Weights of a small GPT-style language model, trained from scratch on English Wikipedia.
Size: 14 layers, width 224, 4 heads of 64, vocabulary 2048.
Training: a variant of Adam for these matrices, 8707 steps.
MLP neurons of a small language model. Each row is named by its layer, matrix (down: output weights) and neuron, and shows model dimensions 0-127. Each number is 500 + 25 x the weight over its row's rms, rounded and kept within 0 to 999. Numbers have three digits each. A neuron's up and down rows have the sign that makes its largest values positive.
A block is one neuron, or neurons of one layer that tend to fire together. After each block is what it responds to, as a language model described it from the Wikipedia text at the highest values.

L11.down235:534488459527482488456460484525487510494510527496474488495544498501534492513498519491498520502539507497509513545457512493472480475482447505501496497526496451453502478504518519520465531501477470511509497558482451529516459475515472542485518486532497499446518492490527485482492509517478494528469495482492534513510498452537509509540490478525500502483498489532545506493512533480533513445560
Responds to: Biographical subject reference. Tokens naming a biography's subject as a clause subject, mostly "he"/"she" after a comma or period, or a surname's last piece, just before a verb (he won, he returned, Adams started).

L7.down50:556507501500482502463507471527530459511519481513508534499481513512458512494488494460510406507555488468496475487457504482505495542473498495496497479485508490497518506488527537492510504469505473477517513503529517488492466467475482521507480532490552516499463478498532465487488522495517533509466507519468473488531541575488502461492472544499518526495518521525478479512535499483459512553577
L7.down101:497496502486489492474506569486521502525491484507485518485472492513524479509491499488509501539483484496504531470444529544536521481478520475529480507488477496453470483458484513499480477527502487476511545520456500502565491458492502522513526532484495463452509552524494480478527475435492530478510485497508501523483496509484521476525498472541464475501529494550493505511512465447520481518570
L7.down163:520469520501542489494498509517521516486509523523520470479530520490535493455524526476502540502545513490528475463521530561489526463482512471515510521492481505548486505519480528477472466524508485510506487468452544455543531499511481497514550476508523482481507540511473448494486499469499490479536522498509513451509497480533495518483448476485518468499475538490521546458485494511486509509531
L7.down258:515516492514501478488501489540516535514514482528505515494520517483497508535493513505469493538501552503524516476517500519495519492512485494487453496438498501496560446484523468506526494471499466552472523478471491485516444505550490515515477500487499499494484498483519536504515531478498538494498511534498524562486498531520522531461494513491494547489474509505493482506461469460506470531459
L7.down259:459506444496465462547527509501513519453496531460512480496517490506549511521487500547482523479466513493484515482529454494494520486496486519510539521514507484494503535489442507491513533487545485498464469466548529507515516467470465500494495516502485506524537493498506511486499480486517480511515522497518473514508494474512500484473490538501511517505491480457556540495487521514453532539487
L7.down300:464483510501497503490498489498500533494563511523488509498476490486478460496484515509513488474540499486531510504480479555516515507463498501535485491494499440519551503506481489534508511538467437542524496511466505553510489461555471500490500500495482530467469543525465469556507482473518496478505510518496495529475506510499494467513505492483553519483512533487491499482477486514551459538527
L7.down450:475504518501509536447493479500499580495495502502487502468477469545496537518448454461474469517542486498513515522517488486479482520457516467515513522496488488518477505490504476509508490540494498490503459501490561515513505482529469509474548496480522519516523519535525464524501530505495480524521527506497487556526504528476509516492502531482497530467494513462475490438526534495529508508524
L7.down554:531510560478516446510495501521463524498519510545464476507465477497521509518479509466504572517517494488510493478500538511530519531469485508526495483508512548520558489464480556523480520493462474519561534494403511513487493482515496490475524526497495492487520560545499525513510516491460475486499481533510510497493470509512521504477487511482473526519554489466471549481489493458442513489507
Responds to: Past participle endings. Suffix pieces that complete past participles or past-tense verbs, mostly passives after was/been, such as describ-ed, estab-lished, overthro-wn.

L7.down84:535452526525458524510534479493465457527516493496504473470530472510476527498486490516481495496494512515523466482480518445553493520538501513534489469485548445531505487475548490479516490535482517496505479499478496484528466507537509520522489518527461529512498472501500492502527539474521506516496457485478466467475430524456520502521509510460512517443490505526498475490520488504477505495490
L7.down171:500505488531471510492480474482502487517514528468537524523527459486476464519509489486478505464506475484496501485469540459516533488549496513511541499533502493494512454485499476475525480478442488509492526505495486535436442515513457475514476501505488499514463484474512476529508494490525528530477463493489510535501463439500525466520529484511498482481510517507471516515529476509490539500501
L7.down201:464489460476514492507520531525480511511544529468513488494485501517511515519479514544454503537476511458449470485486484497456520495520487490459519473512480521506556449498465508514469528526484494482470492512485446471527503440481534524478515511488522492541531468501507491515523510497503476493508475450530495495475464532564468461511498448494517470496500470470522503494488490509576524477491
L7.down311:539510503475449471520496519544494512538453544482460442525492470511497534521500497467484532486509481478485494473516513527460489489499493454494477498504529480468447499465545513495554499547529545492509530528537508479474493512553511494506516490474524481515515500527484516441528513505478489497518502484520520535457517514507478511511476516527456491519490491471553526497499538505483470546501
L7.down318:520493460487516510484491462483544494475514504539518541502526497511504486531488530460519515500497481514460516512478526550488501517551506487528524521502519529503503495490470507510494431547474494530508521494483500506480467516511486475499505583527545496477489495515531502530483525479496486493473468520478492505544540481480499510472489486499450464485476500502513537474481517508443473469536
L7.down361:539497494542542472483483508502484490552557507500571532490525529526501492541504522471511498526529554512559529480462529517491501485482457493497479504502522529499470468467495470504502483503473554521486515480500499504512519514513487483493514478524512491467520496542527494478499518512475535521470524471520505534456470505461460496509472493498516545495527518499500513496478533540497478507486
L7.down371:450486510509525478504491485510528475485450482466521525502488504521466524485497498493492520506501526556525507544529426486474488480494543511485537503458510487537492490507480507547501555537508487514511518504482502515492503516475508493485489485498492525507456522510528492535458469507539467524495472530500515531485523488482521503511462524520491483522481457513522463506486518540483498556502
L7.down389:514462520549528457477494501527509489453508510495516553539486477517496498536503509556469528454492450508454484500482520519486498475527494475461541495546532488481484520518475486487441507495517503561484524514475496482490498524549474515486524510487565456491496483522509483532515486504539527496508486533504485479510497498517477488505481545499492481524500489493479501545481507564536548529514
Responds to: Third-person subject pronouns. Subject pronouns he/she starting a clause in biographies, often after "when", "where" or a full stop, e.g. "when he was"; also "he" pieces like "he|nce", "he|avily".

L11.down572:485503435481477454475495508503489461525505504496482447498497488490525467538532543529491455467535499509501509517463534512499483505466535534510532534495491483453470467506497485489455473524478471526491498483487475511506497491522464529526550506481519495476503490518507490505520515517553520524534470484476523513499521484458514472464505500488533475471491526532419494474517519460476530502519
Responds to: Mid-word pieces and participles. Word-internal fragments after a short prefix (sh-ut-tle, New-c-astle, met-al), passive participles after "was" (located, held, born), and hyphens.

L11.down217:510562461517494489495504513492468502516514496512474559492475530468518496495513498474513473537499462463488556518486493475519496473510527543450519514495515475528492498517498505529501484507483476477530494555559458532488485462526489521509489533474528486506482466487504563486493467552470527504519473464518529520489483527447509515454473468499451481509490486498521524504492490496471493502525
Responds to: Clause-introducing wh-words and that. Words opening a relative or content clause (that, who, which, "what" split as Wh+at), and St beginning names like Stones, Stromae.

L11.down221:506474469511524450473513522521522498514460552512489474485491538484478496497482486486505543453507524466472515484504452508513512542488508500489512501498515535518507545496522486483500502528468461557528550506506520547464536494519488479531468521478486495474484476495485495529546472471488493504502514487454466506488512468481511442499550480506486522498519518489439517528493529511501500540534
Responds to: Passive participles and infobox labels. Word-final pieces of past participles after was/were (kill-ed, born, built, used, restric-ted), and field-label words in infobox lines (Born:, Order:, Champions:).

L11.down128:560480510477454499496477505499492479504513473491517484488510463512523514473495491469480474485458507485509474466530546520473457483543501567526454457530514502494491495502513488504493453497485500529464509505486468516458508482492525489485508498510513516507490504513509546465522461538490499446505521468519527500502521527512510518456523496505499516478510478504486526522533501499533483505458
Responds to: Nationality adjectives in definitions. Word pieces completing a nationality adjective in opening "X is a…" biography or film definitions, such as Norweg-ian, Canad-ian, A-merican, Brit-ish, plus weaker mid-word completions like clos-ely, f-aced.

L7.down4:467487548472533552479537526545513492519463492502535512497503517524499517496519533522462511497514523472472526537491446509515520486467485478467528485533482485467541511510490526525496495460496462480507526473445494468506515495508442486489512525467496503485528461470483525493499534504560497493493459492495534539481489476486487532499525518478538520534459513482504528515456492522523440504504
L7.down49:498489538518465493516462528509475509531496481488504508534487508470472516474468526514543514507547507458500474478510493506483496496504496557517482531510462463509466484484494488476502499482504511503503463477500507482545492547485501524475555488494519498490535534523508490474475502485527474491508502531506575517504517502479471496464477501451533471462497486512494473489521487490494513497485
L7.down125:436515519492496509490500517502526511563521502524534488508499509541513514533501529582500478482487516468481504522487484562520526512470466481533471512500510491429504480534510494472506505536523518478486477481539494456486489474496483498500525484539467493498472529528510529564502524485541496475525472534526474516483533463485519488522503460495460452506477485462511499473490511491465485499465
L7.down134:470511490450481513508541544505559484517482464495554456492537483489496524493447548516487463496466534510513507530533533467459469514498491535518500503498487510514443498546520483503526549482497531516508493483509501531523494520484477508516501512543520517483479506485520479500525463515561512503484493533490493542498495493505536474510462481449488494503455582497525454500511470494533490502463
L7.down307:514562477546483526480468507463468518530478488497550502440491481456457526449481502489508530484496530480530497465454518525472508517492489471493497513491496474493502491442546495463476500519481519463530491523501490470517542500534473500453538537511509526509423528516544466548489503500501492532519477501523495524493510500473512494542510467487496524508526501490469496499495472504488502519503
L7.down332:509449538549519475468546523407480459488487436463533456530491485508514515515529469514508481482519505435451518508482513477517468502513541482540489532477500470489536490502499484513458512465456519526499506500515499515499508526520492472491504519516463509524504489527463528517520483509514514485478509512498501492480490514484498507494507483527500504520535451498493485503531509501504521475484
L7.down372:490517535484512504490495491463539505474520498495520521515470528550506446500500483506486544537534496499540506526516483538541535528478516520495519508524489466465511469510527533479446481504501464527476498482479499483496504512489476524538501487501511527522476498512498488525471523490490499538491452521472486490498491534469521516506491502494451534485442504447511465519453492457476467546445
L7.down505:461492520458500510542459486519491498532480547497542502520470450509489511504579509504508448515515473496514486542499504479518523500516549488515446481479506476494507503503488500485490497463484515521548518512491534484495474524450481501433474492493499457538493532480520526482502524504482516467508531501506497520497487463467493552547487498525475498511486454524502468488516488533488486562471
Responds to: Nationality word endings. Final pieces that complete nationality or country words, such as Swed-ish, Span-ish, Austral-ian, plus U.S. and the arg of l-arg-est.

L7.down282:525516518522534494483510533550524499509499510474484522512482518528511506484496507497512504494509471500489506530471484482532559472468470482475481468536509474480525531530453477531495519509487523467485531468467521481495473524459486490456498494508480522462524521502482534574473535508510450475453478558511496514450532503504528513507503489447551492491485546464522501568491534491505495502522
L7.down351:442490502527526499514507531482534529490537479485488542519550501490522493502484554510479480481459480480497500494590521517482517501533466442511512512481531471506497512487477491491503537513503511436488483504503492506497501487487511475483496517498482493499544501490532511477491491512480529483524461520479442499477488517488509474527511547504527461495495485497475507478559516510461495464486
L7.down403:500504525530508475490480510473518489542515518452509508468444523536508516522505529525475526520516449438474486509481551502461480504510505520487557527463539478487499531526514497527523483490512459446513469491520509522475489522468547474510485462509492500540485525477474508506506524493480468477513505510512532464527522481479503499490519504552486472491467471476508490558510479540555455461544
L7.down437:480482496504485447534524485501518488518486489487507510505518465501519482472475486507517567503511444489515512479498518492508483545480533480498542479539494500477501517504458506502508514506502503500489527491454511491527498494501504506467500507505508506503529514449504450532473521498512497470492501457493482522518491507443463496473506473534505489458538499506523512481462520501513520512514
L7.down447:490486531491540494522498488500513492503529510457518521514494515489548496468531477521442508472482563505505486491509486501496513515555536513522539495496463507492467522481477541485478541501462485529481521514496470506521494517530460490502496533522538583478505490497490534511509487509503497532583499500508488487506507549507531440464515505476498478486463484503539465483494504483444518485504
L7.down458:511492512494511493477489504415508529510496517529526492563500473506508510511506521453490480529515503503484487465454478500498469508517540514468488496462542491494473561462504487497477507515507467463442502508512523507490492507473502508450519491521496501464501530502485481461507506546567524522523488483484465489505492475503526506531492513463482564539503485531476494498508526490500491529548
L7.down498:486514506501490519428495523449535513535473482494486503506537509509502501507525511484514457481558457550506495514512482483485509545472515491466520539509462514495493485458540494483492456500479455555474525463500509553512503513540477507457506515505518523475519511503529481520480489517539477534494491497513514546509480478510521495479494487510516528500452505525466506496482500532503525487485
L7.down506:527467461442527488520559474481503526492481517475549483542503482524488511471496466503482504519504512489482504475528478502459512514532515529470494513511468466521540473477476524495501517503491497528496431519531486474470513503529526484485524508512485465493487487436499481473504542531549501526485461469501484521519541491487526476514475460512513509478480468482583507509509478502508541544506
Responds to: Clause openers, mid-word "om". Fires on relative and complement words opening a clause (that, which, where, who), and on mid-word pieces like "om" in kilometres, geometric, whom.

L3.down8:486528508460529508492521521489542536522511497460527503424476481471463468488543495495506492522481513459537503499502478472510506540486534501466510533467510490502547478513519517497510466479501493481538528476526491523516528485480465494471551511464477474477477514518466452557477495494540495492473519477478540515510469506464553493483515462493487530507510511486504506520512486438493524490450
L3.down82:525493435502489475501508511495556523535492474471483529489523503491502482521503489567539535482488536521501548516526531508527545465503543473496534489546507526460528488463453428471492497507490481492498526506519468456462477500446495481483480516529476492477506475456510496519504526495491519522475531477507484490491522523497502515500520502502503526503485489457546495513505523496449491509507
L3.down126:492531514499475483528502484459483488482504501494515487508473514500535500545491456559491475499516493502482520506529489465471515506481484495528447485529514503477510489495518465512470512482510530511500475516486530445498488474528508489469563517500460459473517485518484508517531518530531528546525504503496467521463518491530543482493493515469499497566508476510527483491508523489549479525460
L3.down229:482496459513543458457514519511505546501517476514478509479539480443528489524505502545520456495471487560506467489502503516516519498480519561482503484478478480537498504471506487489557494519498476510446506476475468462469502478496539481498522462474540512501501489483552504494532462517527495502507515493503504503527461468523513549469516471534473547483475514529535475499513483509475504458517
L3.down406:491517510520497496479517475542480538487515520489492527523505549472482469518511487502484501496465528509497512506529522466487519456506516558486465515508496540462474496517487482494483514492480451479478471474483470447484489538528474488463500499478508466484509541543525440508552516471526484478501518504519526514536539514484493495512497510488493534489509552500546485494525544498448494516510
L3.down447:448537503526487427514507500516516469528527516487469475477488502513514513483478538489467449486464508493522493487485500562471463471499472471460502506482506501491482490498547512502458512533547486484516537491519530474502498482488488496558497499470541505476487475489501486554561498471523459531523476513537508515540483540518492535477530481488512481497468530515505528437485471519446521495475
L3.down511:508494481536477536469524478507521544514483493501494513462464482489487474517503494488452442501490481500539507488519494492475522460535478446493495527517524476509507506518505446490540514531489515491487495509516512464547499518507523458448497498497475442504499536492476467500500523500527493488521510486484496492513513495489518536517481510514477554541478461536521491510485522465536506512481
L3.down559:446529497517493523500525519476553520492520488511502463516526461536519536535486528493432485492499492447547563524465470502509499514564451471490496494531519572506505520534539457516494477485546518521459489505529493501483527569509507484503521487482466516525464492522459489517486501456516510490504500483516518488489470484518504478473499506526492479520482517489531480527477492459503454489511
Responds to: Word pieces completing names. Second pieces of split words, often in organization or event names, such as W-omen, Sov-iet, Austral-ian, G-old, plus World, National, International.

L7.down29:511508485498487474514508484481508518493509519484501518453526471515513491544499477498475504477519515499480518474512589526530532495497497509486529504498473467503475502498493527500500487553515537512490486469538547513516517542514521523487490470516469504510440517498508555499477537552474503522533506507511539518513494549518494500507478506539526556514493492478467502487494488483542450488477
L7.down30:475515519477519540549505484487510539532478513495524492495478490503499500489551530507480494471473518512488534537507498514522496480476536489541490502519538495522531459510484447526527462462520482497475476484481514520530524500553476536504506479507533482506500499518493544488475479527552494496490502545472462497529476505481435528513479484487453523446530495465462427471497488511532502507490
L7.down99:503471474518509510521528463487507502508527484489486487483475519482496482530494492495517537489498513478536560498470476521520471512490532511505450518508503466521525515465461486487520463543491484470474454457449497501548504497522506481507455491485522491508489486506508549545513518494520501530500527463535456503497504532467508520500512482498526519506523544449465476503530507466457535535481
L7.down143:523491481475495516471498436493488449462540474534546511521500542493489473525439511443493529496504502468495499522474486472505456566481541493472494525543511500487487516521497495476481477475461481559511491463496486528497490514478484481487512522468475488544537509500493521479508473517478525527494500483499482471467523495500487474530535491550543522510527484497487508513478485482515476533495
L7.down184:522554455486453493518472496485494544494493481504516511472515475490526502516519514453508536514496509516502479478461485508512517552495509470524494487518497491490490511501531497486510520511450455481456470556516487487499489561484451545500482487494518470497434517520550492514526507530521503537470528483467494535554491493510511516485476462500540502479476482486492495477522469510482481544521
L7.down255:525460509495480496548502490493520433490485492518536491494515472476492487513505441493574525464536522471509519477478475542486522562514516477490533498504529540515539468509479485488509549533500520513473464468538483445503496503503493527494498480483513533510488440463490527510471455480498483503464513523469487491489465515481492503489511505536505464523497493509488515507504487472504479474478
L7.down345:535461539504505529502488500476560494534495547548502515496474479485484514500525475497495471462497521501515514505493505465464506491489493455560521509481468508465469500466499540465486532555493524500545505484541486464497502490487524497542498458537520489488496500522519481472484500506473491489494543473483511521488401496506508528504514519524480523504486472521476497528523526495497515508481
L7.down461:465501519464487453469466516492547498501508457551507536536520481528507567493492509489479465512490490527520515535508490516496489540547494519472475469479499504519470500468510485527496445500501495539480458515475493533524535493535446490488505451498526492517464488441518508503497476479513530480491545474470487465524507526531500479491433470494473483468488498456478499504473466470490550502520
Responds to: Birth-year "born" token. The word born inside parentheses after a person's name in list entries, e.g. (born 1948), plus scattered mid-word pieces like profess, ced, wards.

L3.down14:511533473487557543504481504518519486498525481492456546489527535490458491538526503519501507461533488485501507504473503487502540544508541496479504470510528494501496493536498479508491484531515551534500433462518507484543518522499435561471476492466499512476510487496514517491489538463521494489475501532512485531467524502482489503509538505490532468501521501476505493525445541545453459502510
L3.down28:478501509518554540488489515528532490519508505513540537513532528494491462531523519491492483502492515492532519490482539511467503479514502502495481480478495541482472483499480468496483488531543446497532496463496513470507471515458432509483498531502533496495500502456475505500517488494494503522505473538548489506528472505482494479500535500536467475579501505484498495535522490450450519514482
L3.down36:478476493524486505540502485471470489472526510504531482533482445530495478489490512498491537506546523510492481473511533498522495508507507527514497451504493503518546476470501511496551520497488458490516474447495474547509531506496533454477471515477518489497561488506526500486486453503499504540496496528497459501525553512511477512504452525507526508467522506490517530504503493503523489518483
L3.down295:509552528510552535495454461512480484509525479521504509509492543488487499530498462535509493498518518486475506488481520476491490510457509502527510542521480499474521507541505460511538504511529480504446498499533492490477508537507473525523498505505491519510452493533461495490479518510485502474506492514480531495491505515535484512488458487525511507539509495506494456479463497474498499563509
L3.down315:531512490519494526525478491510448491489523490502497504481520458488518493487468486509485577470522474508508475484495526545512462490496543491522480497507547530518507492505504457542539487462508498469457499485526495476536457552556466523476469551525475524487479547458452488516503502486440489488482488498500514513516520474518495519496490479498447479520521483513482478461484502483478486522513
L3.down362:494521529446542541501482492532494490498503508470506483460457518473533524516527490489516524516494522515483491446471522519531508512489503503512457513566491498540520498509510493533510500429493513500510519480510448460489518457486503548488490499501482525500471532497518541541510460517493456490483504532503496499516516498529474556511494494512494512442510537513495455479480511483438506471471
L3.down365:459440499529514494517463489495592456501472505480491517519468492493493509531495482496504482538521551497494548505533515502475525463533532532480555520520524506501424501478523493481490478479513487526466501502474527454483504481475477520537491491477508494498448522476520498520513494527492489474487495532484442483478501509547493531503484478484536488504497486496565494484532501488478495457477
L3.down517:459511492460471486501490521523512509512473552476481485512464518485467510512489543502501474449505521501536463475500478502518470486488489543526529490510535512489527510516507420510526486518460522486508509483514519464492504534522496483483507497525534472482501469522458460484503450509487491508487522504527487551488490535482471512505515478474470493511491536467522470520501501474501481493479
Responds to: Biographical and infobox fact words. Words opening a factual statement in encyclopedic text: infobox labels like Country, born, died (He died in…), population, former; also word-start pieces like polit, soc, med.

L3.down70:559487508465495520492508563502544522507445513525482526530475526502516489516512494531521514522528525503450513492443500547503493517523483494506480507480487478533548501451493446499496490497501528486477508497516489512464517492504490493492505474486539472470480457488528498501530511560473546490485464497465507514501505491495457550501503504500450473500494480468459475513469541543513523506486
L3.down140:485503523477537507512441480482505451483468542493447454495490533488544477509556507517565483507459526514492488543497479481492501456465473474525474499463506524470489489482497502517460491510496491482542488508504493528511479511456499536536500447535498519523502506458505510505472477465514502501513475478461544524483488511515533534470511525522493468459493516448496477508511462494524488540548
L3.down256:493511507478540486526462518471568496440501484505539490515504460473523503511490516514500433444487498477484492489509495501499519503521498512481513549516523507504512504519457491444534476559474534431458476491539467514493540503475543465506452520486505507474512530528523513477503539509500503516502480493503473488508526501490494515524475467572468458517498502489465495506482496502508498515470
L3.down325:520472475545529483504499494503494472517497514539508493477488520490524520515515498482503483464558533489530526518462493536498454494519466469456513538513501496513524512497486459441529447480486529505477504496476505487494507527519539475467476563487526518490468494524522496487477498515517449508492498511465504494487533499470490520505476581557449465481480475514484458499505513509451497468542
L3.down426:549432513516462496550484479522513497484511546525478522503527490499513516499534488507493516514518490525497511553508453465479526497519513482458436494499502488502487521496467498477514475536522513520482485493493495563493451467505496471484464506484525535520539524471542496508503515471520509476497533501499467479499580519479472504499503530513469472515486482490477502465515552530471482506495
L3.down428:527473470539487480482487531530507502498450525525459492524498524521530471496506513526492477465520476529502510520498490516526490520479470533447474544479500466529497513489532535491456508472487464472496511505484462519517488477454505510505487484525520491502533495494535457509474533513470500515488439475497485499453477516514550501481500485502481444494480497508504504498528512530576494524496
L3.down453:505503527552497501487480468489513502513524495534537468518545495459485497489441469547483460513535475521542506504476450530500508530537497525522535475487477503506533500535505488519478489538476497476519479466481524505493486459517518523452522496475487496494499552490492505485479512465461475499468473480483530483461526524475488517484499532511501495547487498432527469502508523510487515521525
L3.down477:532522508536488475473467510529555510475492504561472501522474505509492493509490523466532529500483482480505540522523511532491491558528512497509482518520489481537543540494543488514503504496510522520489522489495477541472499464522466495523522526502469538463471517513491493536474500541478503521516460506462486486487527506508508548474487441498486472528493502497497546496479491489452488529490
Responds to: Anaphoric pronoun it/them. Object or subject pronouns such as it, them, him that refer back to an entity just named, often after as, when, where, or opening a sentence; also some mid-word fragments (ec, he, do).